From a checkpoint of a small transformer trained on Wikipedia.
Size: 9 layers, width 320, vocabulary 4012, 17.4M parameters.
MLP neurons of a small language model. Each row is named by its layer, matrix (down: output weights) and neuron, and shows model dimensions 192-319. Each number is 128 + 32 x the weight over its row's rms, rounded and kept within 0 to 255. Numbers have three digits each.
A block is one neuron, or neurons of one layer that tend to fire together. Before each block is what it responds to, as a language model described it from the Wikipedia text at the highest values.

Name and term completions
L2.down45:111147147090113148127122095059111121094137120165083203138180061125100144076114101099125144144087150116144118142156192111164114155181083083124163121128068152109048128128169117107118169099128132167073178182119117137083174105178148094124145124134130145112129122168133033142149142162158133151102106172142121080171147111078123118173114134125147061154111048135154094160132152104119155165147
L2.down88:123156133105081112214151154085092115150187055101128127128114197105133129133104107127132200145182173179129126140144106125108075131133089129082140202125128130184107124119104122100154115135220082110095168175089095071124097121095078128168107112104131127143120116183055082138114089119121156092120159110139077154072117132130172076172179137147112125112112159110146082121095106147098097095111
L2.down482:110178174085128129119095084122169141136084158123135130181153151168144097110095172178153122135099109111100104126115121103124177120161102131171135125093177109151155171154129087120110193062127175120155134114130152175148111135114129046143077168126149144121135132138140153066142134150057115179086123174104092149100053150125185099142123105110118136144192144129204173094146101122126191131142
L2.down589:176088117181076155118128144108143087173150150145100192080096094166155106133176133137115083138133123095175098158098099137115179121160095123106136160054128090177109136120119140160121181144107122106131133143202136130127119148137161141180166179146158145109150118112113111124119125097125136107140157073089170130129101163113140130092051111115100105156103120096133148091174156092199171052124
L2.down618:123153164119134119182112116140097102175123124147124117099125209089154134165084143158131078193146107091076070083149130093148158100126132109098099160132081149133166112113155098124111105132148210164164143154134158132163149119105176133085137090189110089105100152153092069200115063120091136123100122102117148092149124137144131141183144141199094142120105094147139179139082073118181127100115
L2.down796:109156117149146156069064037101147092118129150131110054167159157134132112188154180161118106160166053122145166178132116166126098086147121198188064098116136064134122143114150100121110184130176166103160124133131182123092152082171111079192109154112089100044134153112168118145158154146156097159081138092086131103088123114101103156051138134118181110144209166150156113090150123109050185099109
L2.down925:103127124144118152119149155086114126146137112098140168143205201144198152162198116172121157112122134132121110100121164135070105117129167157166112116104127136137154142166120146135150140090140095146099149090087129118097107106100140086137109119105085146187187140096132170145136091191118150114139108109168138107105163114089137159171090199072124113108123143091083146106160143128124151147168
L2.down1069:130090131186140086100146114126161128041165161140114109133091144149112120124104156170145191148101135113139134165102053137142133132101145134148132112129100148122120135131104154199129120084067116105167113037164147102181155101107103159146145096132148034142133107135127150087125112159120144149130164139114124176121155126103118143094021111109199087110169154090201139151146150120126131136136
L2.down1078:150158196153151158139143139147104098079181138158128166148097068069112134092163163122122141073145175154143161130054123074076151188078126093136125097124090109132138173172166129038121112141104112057129101155099139109146151132137106165123125142135153096103167185147135160109144124116157162066097139169122102100128123191096100102096122141103124116132116167106122161162136143140125110122183
L2.down1139:143101133096117137099149152129127164108088205151083128106150158111082186163088097154099207113156045119144103144131137140128116154097147168135157161112089129108118146107081094116146114157092150070126155035061153134209118147135116143105132126118107119128088143143145137122115138130092086127152168099149174097110110149115120206118121122129144090120155125092171159070121120172188156123154
L2.down1233:091195097182134080064127123117087148143138137151166162144138053185107140122124182178149138123065134157111080178081155120105133187117129131131121131153164158145129132093132146142115125183176177161086120151113156090119132116139111131114102100095129143086091135138093079094124111107049168138143182117157115154155148084134154146146065141130179170156051169099137148126138153172120142043149
L2.down1434:157137140136124110142091162097117143076159133129113126196049109133168143127176128165168150110104190157151157167105076111144121147082147153077139118174096152174146141112170144130132180139145131098095115131144106135155108092162139164101139151182088146109149072119153109171096046150161087141125131162125160139141059084154193111143147130151129164100144126126093149161131129127146136159119
L2.down1477:112146115171168131162136146111179131123167079105128174134113164102175129214137160157121163101135156159122146093170128081132132136121085142174132167212186165105124130108120126120190113156163153113117110115166137133122065129092087149100123109115133136150098138136102117136172107197136101137121143109130184066105055151122098107170119120171144086161081159148088143114126141085110069082158
L2.down1528:116136110101142171096078164075134123055085153163155150187106119108115200133193101128112163093143141111131125181129111093138177070168199137122136117148154172100146159124104135118112147136088133098167104178132128072101156168107127109168133093122104115135123091137109080124116111139097181128113140140125136112174150106097154102112101109217097104138116118146141121189074191138134189188127
L2.down1667:119152116140150134115166107094192123128088187125120109087139098053084107124100121201109145113149129182123121133152110126121163145169170089130096119139128086146064102159106105092122116140162115078132084132096147139167198123177101124147094232144084098086130143118125137153140147119128112162115117150123125110130117124180123106157111186188137117137135115194166126157137149097138147129182
L2.down1715:076118136146130134119141042099180092178106095124095092150123132149073087137094089130150113136208134079097099113100171143137185125128102103122182194124165190105122130133078154128067154140134098171151107159076100200040128132144147166160119104076121101130085116160064135123107147152101089099142121114136093116143117119136137096139069157151077108125099147116162192083194089118141170058135

Sentence-ending periods
L6.down146:100105130157066087159125087110062128134057135123124142140127134121151123128112134165140119139146130158151075083116178135141117161121156144156072107192126130100187108146118169144070188094118151143100200107090111144131140156153134195001088067112135166146102072082155156149122154167128160137100163081152141146180121151129139068108144120104154148119102147116100132131140128122094113077204
L6.down249:129077141152149105089173120175098142163126127143138134096129161105126064101085138090081158136129125107141108114107090120170116152092102113102087133168155095155099153119140169121134097099109145152144130102126194171092112065094104138149116170126113099127132054128188133132127142078123146085103078136159116099187099076138128160115099087082172138157117160175157120174135101091131105138141
L6.down615:085112103122142116089052115096141129120131114135147140136113187141137149183099122074164133111166087117158094137144147061109183153143132166118109110135099089094101117160174129137124165139068146105131140108105172131124131075156149110147119137097157149104108089082133119081149138097082121165079181147063125141094142107090121137179133069143162092143123114083177087115155146165109131111152
L6.down1021:135091140147128115107103081152158150106099149122122108087168181144114131100149086114153177150121115121125107192090101188129048092091130107144119166173176073166127116137151145134110119083114140159113143144158155133096113120126123168186139084068119053118118151150173150140122171118146149078135163172112141059165098079131112121125107101087059150194162120123149060117086112146077086142099

Standalone space and newline tokens
L2.down157:155202074122145075125132115132152167180103151106138162212175140120082087112147108121189148100115142110113125103127130149146185140173129126111138063052104113115184136148163095181107145120069130161101115134112142086140108091143081072115101069116117122134117102110074194146155067181176124118147147120152138083175188160155105147117142159190124106095118064140139141119093113089119126147190
L2.down230:123160110144169092176123122078132151093144118098144113157131159191049094085110063115137152125115159137177141169156122111143135104148102120150159121139126129085093089175107117088133094117143058137058145142177131077147100105148138156147056078133136073126117111150136203097124187085159115154104124157120181103175148172056168164068120096126107102096120117166143131142098115135135127111157
L2.down231:186139168120129125157150167161098103124146173074183122086137147105165146133124109053153150138092123150084104161126122165197154151060127151112169094091097199081148065113170073157144090159145139149180140137133152129165151107109133052081121157126129147119069104133111150118132098123121129150173116153117141181142130101082121143147110118127115130104149124090198138072181121160181106151145
L2.down315:098109135148096137086143133134075113174163141170109202117094140058073137136142136114103097105164136177142086178130169131152165160178156075072162143127167133034121162142112078096131147162103126143146111142126178028124144180113150111127100129127130099089084105149136137114147177154133127164079056157134198176157210150074080136089086129135105104165114120117111165131139140159115105135074
L2.down416:176088153095128135173145101133096126082086170120099141146170116122127058134094112087144062128185123117165163142100085066159167141188150110139109163138127088090161083146128097146126138160127112177102162095122164122110141133135171139117183068132137129126147158111135157117097195079109109061141157086118113135098084093093184128203086138048139047129112143127139141158200114135108160133130
L2.down630:153166161153122113123136136149135163097127119178118090171149158127159154137147126099099150114079129107111219087145107106025102170085127097165168108149133113172114112092064163113092140115129174122118111135120115084070126144064095120159146156126139163124230158198214129171042080113139105173140134124095087127179174177134077071164108148084127076098126097149121143055098130106130128116137
L2.down665:123133169137103179171124087137096077080116132094116123119206165081146128160161132134110139117187083129116117117132093111141129120127082099096084079122106110128189117184108115132154169115107177220158151117120124110129108146087178123131174164136118087124079130135125071110114117099141135111087098093134131105100159096098164176121083143108132147121156142141129083118143158138109126139166
L2.down793:186110143145025174105128091160131059105170152136115076116108094116104186082172118079073112094152135116154149164059157094086048138125146146183069091148167111146136074135149155130077075141108132125108135125113125047093131157133129112156190157159131108128199166096144106182135149115108171152122094146172179114128116112179187160094173145097071155114135134117132125190129142170140190101130
L2.down984:146139145126062214138150142142193147124139132065165088135091068159092119061106202087109131146120141079129062154134115109088109145120130116155128110140176135113084102186147101171089154142133149100115118081143125145133118165071115099122071181127121090117120137142155119154132106083169164102132093146146103114169091119105118097073110152116111153103146116136108158163135074192135065155059
L2.down1095:098141107136143126123140148087118127127147152130116101142210119140104111150146135193176157091134178105137069164101130132159091173089095100096065171163102119157149069146176053149149120101095090112075091085094109091139153106143142169101145160098094151119105147130089104130174133139200191154120120075157091087110120191132133117122112136113094117164059163091118137139119155105149098201132
L2.down1231:080155171141121186172180112132110117122148116088133140200161168099142162135084104101134114151137162125097096110164122079177120113120142096154148109174019192163178152108105116116152154083072086168099189179119163144089093048151160099161092154149093174098076123121138138127159140130142105154171120105136130164146145088107100133149072101169077127055095166141081136104150125079101138158148
L2.down1463:172105128119123091111133150185149156095142149130050162093116110158159107140095084170146069180149146167085096104131158173119105150116205089123135152158190105136132153134160063104123157159105099071134144031098121145167093094104134190132105176167105132156149151148170136104166140108150145107137132123136120127087187108139119150127198168079162079145158123129144126153055090161032068101125
L2.down1592:137148083091129131111141085070100129112104138179178176149122139135079157108127103098108118096142106131141098088094084106121140147124145113077150151165104135063144142190187117127151172123122127138104167208115227131122125163162159123098095141135159120123127134101038112105124102161148120177131087158176100113106176136064149123125094127147130082165160137151123190137084154092166123121109
L2.down1756:169089120103149171134114142105125136117131064153117106133103123135115130167084068164188112157130103180110097086112114187093173147090151124138084094113150146136127127067092135176129188087129124178097152152127068148125167081118172116081073043076142129152155133093193141089082106142106140172149096142152116100060126119105139137125161133119064143156144081131208099117118094147109129144101
L2.down1788:137076182101109067137171066128185079150148219140095139103114124121122073123067133121094094127165139107218086191110081091123122135160142133144139128177197207131124162120136096132134133123145114170120161111187138093075125093115099150100116163094171111122092201133141107125162171108109112084118075171175118167128082137117135124108096162107122174079122130143123169093105171173077092163154
L2.down1838:189181128182155180142152087147082135094118109158087145173118130139126164159102166104073139138102151152178092127097126119092148095129140156112112139054122113097127111139119087098144095134079150101135149088159070131150139140027158121149131149125107134109088133097136097158176067097137090066192137145080158173121089088091099114099110125138118114115183141174098139132080121105158150137151

Gap before dates
L4.down856:139101139071102214097118096195122092127158117158134136058141126080158138184134149185179133092190059120115136133247134126113119163186124153147075103111129153143083100111104176145145145122130144192192132168111169107059179165082104078157127087138087178135109000146140116111160143154107138124111114134157117151093115130136130157131063120154134063082133134151121114142148172085136118093142